python train.py --head_dim=64 --vocab_size=3212 --hidden_act="gelu" --norm_place="pre" --init_std_qkv=0.0255 --init_std_o=0.00385 --init_std_up=0.0255 --optimizer="adamw" --lr_head=0.00455 --max_grad_norm=2.0 --warmup_steps=554 --doc_mask=false --train_tokens=321700000
MLP neurons of a small language model. Each row is named by its layer, matrix (up: input weights) and neuron, and shows model dimensions 128-255. Each number is 128 + 24 x the weight over its row's rms, rounded and kept within 0 to 255. Numbers have three digits each.
A block is one neuron, or neurons of one layer that tend to fire together. After each block is what it responds to, as a language model described it from the Wikipedia text at the highest values.

L7.up833:105197125130109152109133126062105128115135084129150145096138144181133123131140129162135081131112140121121112150157129142140107136123120111101110155183107185058179140143131140134124158153157162117202118092103162127114112142104138123115145146115120142122170109139136097136112164090110131155076111150151100122136120111151164112120121148158148127126160132099153114120099152154150106113108
Responds to: Mid-word continuation pieces

L6.up140:107172129144171135129145126124120114132098099118143143083134163108130152127157120146144128066185163122141152125177101167186082132140112107140134158126112121095110145101103140142092137190138121117141150078171156137108080141124123118168080162169102107137100122137116108114092125112139108137090107165144099160108118119081119116104123109146147128110166147130120109138146109128080111159153
L6.up210:137101134117125133122130121162135140122130134097118143145113107103117131125141134130124113109133150085109085139114105147161092154142133146121105147109080157094097133119137192130087147137156132132089133110098120177082113108104121103147136158166173124141115140140109118136095158137109089068106161117157104108144091106149154129160139134112070133120095140139106142127146117114093125138164
L6.up283:133115122096111141137185147129117143148166136110120097109135116134118150099122139093152131117114152141125107149146144153166102159151119093165151157160162110075143144122121117144081093132100160110123156075161135148106107140108123119147106161142135123154092131103132167142131144182120095150149161149127166109114141105097148114106143146135106138154112139157136120177131100126107133148130
L6.up391:103175067109104153110138128062103123191105127134135143113127158150136131128099129148156143097128144118126156126184100185133153121116123123111096140180146125109114105156129126119117112126091118126101119090164143125079138124144147117133111183106108121097128113120161133116103161081154162115086117110144123149124114114103124093097143071142119140127120115114085130149150077130113128174124
L6.up629:162161133132128121106162122115134104110120107130157177102130159129123120158192120136190121128154145125140111118179101152167117132160124145128109160127121127126087136150115124135110104118121137106140128034161127121142105098134128125166131124144112127141103107112101140125124182127112118104134102130159133161109127119148113149092118127195142134104152163127111109158132113116098145144118
L6.up1174:149097149136105129091129115123135126095141119093142148136150164140115110127081104145099125136118132155137078133125112188100107120133130118120088144132149157123071118114113120121112078104109142152118113096076106120125129106126122108166164136100138103144166116143141139136078143099115139076105127131147097134139127095152108113131139111136128117122139125099105136122130094155148153106130
L6.up1290:126131140113114128111141122112129148170125134065142172106145131149123122155133124202151136070148096133139116139149110107221079150122117142130098147143100133091145117120086103134106132131144152128159138111104096139122114130096136111156112212136127136124132138133135128118122154081107105156104131138134110149153163100102122082132131114110090124110151136141100135149133119124148076168149
L6.up1519:122159122119139102138163129082097154075125133109140133125088158119152138144114126193124161105096141093104091167186111105165119158113111124117116144162112166112145128123125161136112082129116167119124136122142151103126122129121150115126164178114111157142154126160136153158106180094109104112095161120133144156108132126119165095129123121132127134125147164121082171154145172123150152127149
Responds to: Mid-word fragments in list entries

L6.up4:164106142123151127084114115122190070152135147133104143137124107132125135092131141105144128150143117131121121117091143177115093158130113161129160121111094131126104087167102117132123117137112102152101158107136092183131157102120176119139119098107148118128128192174167140121132120118119163104129105107092129167141151182133066110116118136142065133168126150133133117164145097152130161139157
L6.up5:107128129110161119099181115099115085127132140104140171081132132143156090146105086140123148136158111098150119113148191148117112099154119142105137158164126180114131126163088118159099105140140140148131153151120133135124167087112169102146115153124110108142121144141134135117146128111144122137099123089107118131131089145186105116167113082145098139133121122170146132123111101133122144130175
L6.up45:116148117102165104096118129093130096176171128134111102135074121120128182147149148146152135174105087079137137111105126169158117126113120189176140139112145132123124117117134142118114106151125172131139136097102078200106092113153111121130135105115140153165136105122153147126160127111146155130122146114151128118137124126077126095099135123113071150176075072119144164110149101122091133132166
L6.up220:119155076085167114107117130110115125155098163132132116122098141116158124124155118105140134126143151124164183117141123128102101131121117117141111158145141133110110140133121134141116076104117158153188098071143098166132088139106133131136147122127108128157096100118163173166153146132118139150114133139165093144104110152133107081142137117145085141129101113127104187160113160116100138165136
L6.up298:117152139111134092121125139130117070101151128165107109127132142126163083112108107174093094111091148081208127125134128157108101114117120162135148152125120153118133108111141144132126107126115127114176120128139130132139099082153127130110133112143155146126092119141127136108099128133166171143137170129124075074135127125089154115143137143136086149150098097133154152105119158133134076138129
L6.up622:130154161127142100147094139154147142100114098138123150135125080097142145143120140104169162186119131071130154117115117167141098143134119117111166152130143121132126114115119121138100096123171140135111156091097110211112136116110141140071102151127159135140098152155120110124125120110142131111124135045158086084146113130136129091136115137110091137146077153133130136100133147120111167128125
L6.up817:121093124120142122119183111107113101149134116113138158092122127163139089148140113118125147118150124096151126112139161168144088061134118146138137144171130160102146146173105121131066106159141145135122167143130121145134128079100178099115098144104154106125127145149145181115140117123133096117131108076119123127100092157151116129145106087137129159116114105136120126134117121140129148154167
L6.up989:139161133098123123100107139110122122155160149154136127132118080119094107136146113106145096125097141111119124141146118149136127154116111153192084151137074163117125163116147163137136120118130197130160171073072171144170106127138129121111127120136129129159130138136131103161073180114142109135122141116139044138126092098101143109083147125127117137154104089128131155098137127137082123133188
Responds to: Common word openings

L11.up251:053134118135159159110137134117101155119128132130119120157106148092170146130145145140141158176126118102143169121136112130119136138116106103153183105144116165106116146129122108112115082130113109163122130160105151160114103110151136114161127137127129149175132111121148178104170156109131173091134117162140144093120134169121121139147121151113136149190109140147153182096107121095081157124128
L11.up413:105107165076155095133146100104153127109198139122121144150130155145161094124087074150113151122131120094133129119125130128144082133122111100152149162155148155088147129083112171146108173132117120115145099176111142183112135088163131121171128136115101134150109104126107110122166173130129141145164121154132145105094110116114133108116113129154140123158127140101117142103170118136143131114139
L11.up417:114117108141140082102114135117072123084079116132115161152098132112132135105145102109106157136119155140160164131161119118102124159105110134154145133128114170112102157096116146123127137160142117144137122132116120152099129122128137100143168139145092094155144110143169123119133137144108144088132139171102142095123089146092135141133114119178079136151107122137110124122135155135127147125137
L11.up505:113181054103147146174107127108109095121148136118158091148098154118152123126128168122142162165129166158160192158167135142111124119102100137135134144160156101096180156121129145123111126129114127181102106155122118154126128141113144121138116159084115134182100107092156150085133123110135156155121153134115118117121125159122132144110113119111124125137133138146100148068101138123106149162137
L11.up860:096164134212152150167129143117103154155123165116155134141101139121149168102109100165141164122106071126146130122157165062183167093134108096125158115132157140080161131149107104115147102132114122153147157121136146098097158141139141108100119154165084148193187124115161119114113186108139144125140122141127102125100146135139133114148114141145133132142137126130111156120105118179127139122126
L11.up1021:110126122080133148144096112139106147166153075132119128087088142116147096121144124155140117149145144099108160136147177172126161133145106125124146154094119151124134139114124136130142105154125143141113106083108145183122115120153132108110147173105140137154146121100177139136124148139120147078116136126145095064115114130118154101109144115137139139136086136170102150141125091131107126142159
L11.up1170:088109099131099133100118124131115118106147126170123152146085104116134134175137121157126136132112077124161110143115119087169095114143117112102139145154090138109179183189109124129114056145095141125155190158110082098154082100118146096113161131138145119135134144123122120140186113144107113129141145136157148109118106120145182131110124145131150132149104123123147130164080133137093131078156
L11.up1439:161138120103144074130143129133164122124163146112142097123094136129130135136186134149132153159157155140111122144063135149154134140128111151143185131092133126113139125096153126117113045113098157139107168093110146175124181126162137137146135120111171109145122123106144156132137129117137132112117128106123125147109135147147106133143150119094090133135097072121144102147162108133115154128175
Responds to: Biography and gazetteer stock words

L11.up181:143158154100132118143135090099148130177160125102140145121121103146111107086133124147118159128118155106146110128155138120115094116145118136101119126127117149113109167144126093141121114129124155143103081120108169139085135120113147112148161136123105134118108112130092161111154175168105119136106112138135151148118114130126151109120133065156093143139094134147071135173143098143154135163128
L11.up506:110120103121106139092114084121137113118114160112159163136149086121119141141127104128108131090139115105144109117134082131169171156124119146130109119111093136131116114140129094117077081162124134148162120125102132077135108096128166117146115112122154124145144115113105183157147120074129138135125071109136140118092120155104110146101152112099119144115164143136096181166167100160111115165159
L11.up686:133199109111135132121163121103124096129143099132136103128119124162125094128167121148084062104155143130112138122136109133146138137143119198131111136160105121121154108158111121168132162128128143113126098106122118125113134130121141126163149127142113130149106160127103119136116168083145069101086138158123121138118105127163141117118123124141143141070143139113143118152101129131137086089111
L11.up773:101109159147117156138143133098139149140174120133174107133134125147109139134129129141125135110158135129124118120148118127107093154126115131126180147155125152083110134111119156122091142135160154148117131095160096150157110106091154087138167160104124131145156142147144168107155163084077107136095142166117131166116124128129111129116102137140108140175118180150127136128113125110160093115153
L11.up861:079145128115150146159155118096097132121083111119101111117146113138125121131107129145133143086196133122124106121192137136123091142161116127129116169152138150075117094111090089148123170135099121117176118072123135140109151164102167079125119133144120138120106101136139117109130144114167126128084102162101097130153111130083095117117152096137186140140155124127113156087128116128131075151132
L11.up915:104116092134158085082141073119125093136101112109138122110133117128143141103154142102147107134148122127105194178124181092145121134101089155170122145144134150143117156120153137114091151162122128155158139126136169160131129076154157115085117111116128161133115142160126123157133091109124174132147084104124145154123095174155111138100131103154142163143116132105129143156127122145109108169135
L11.up990:084098109149142091133143112141114083142102169098133157124117092144175116128127117119132160141127104129136167106147163157164133093122125139151163126176145145142114145132133095113114113154143127128126135128129161134128148098168173099120081159118123113135132142137198116150124100123114135129108122091080162127108114176129106105138107102141114140148118104161125146130063143185114094149132
L11.up1516:087108130139126149120162112096108125135167111106123116086149124146146139152124134149155108077153100153135063139139122116147096172132122137129107131154103143091134147173121083122119135133119155121185107155116146097115114130128125113137134137159171155158140133132102163129130198135121089176127123155141111139073111116127154088134113141120116137136142104155143142123089107136131113129162
Responds to: Mid-word vowel-consonant pieces

L7.up1255:124169117161145124102168135129134106132127088156123167093089148152171129101115153144193135170113093131127132115160116161138108121132117143114167128113130134127112142172121154133076078154147131089108161115160132136145107062154109123085189117139089149138118102128145172124142164158123111134143125146096145143097143131141157113137128160139105136170132140133158107153116152127131106129162
Responds to: Career, sport and use words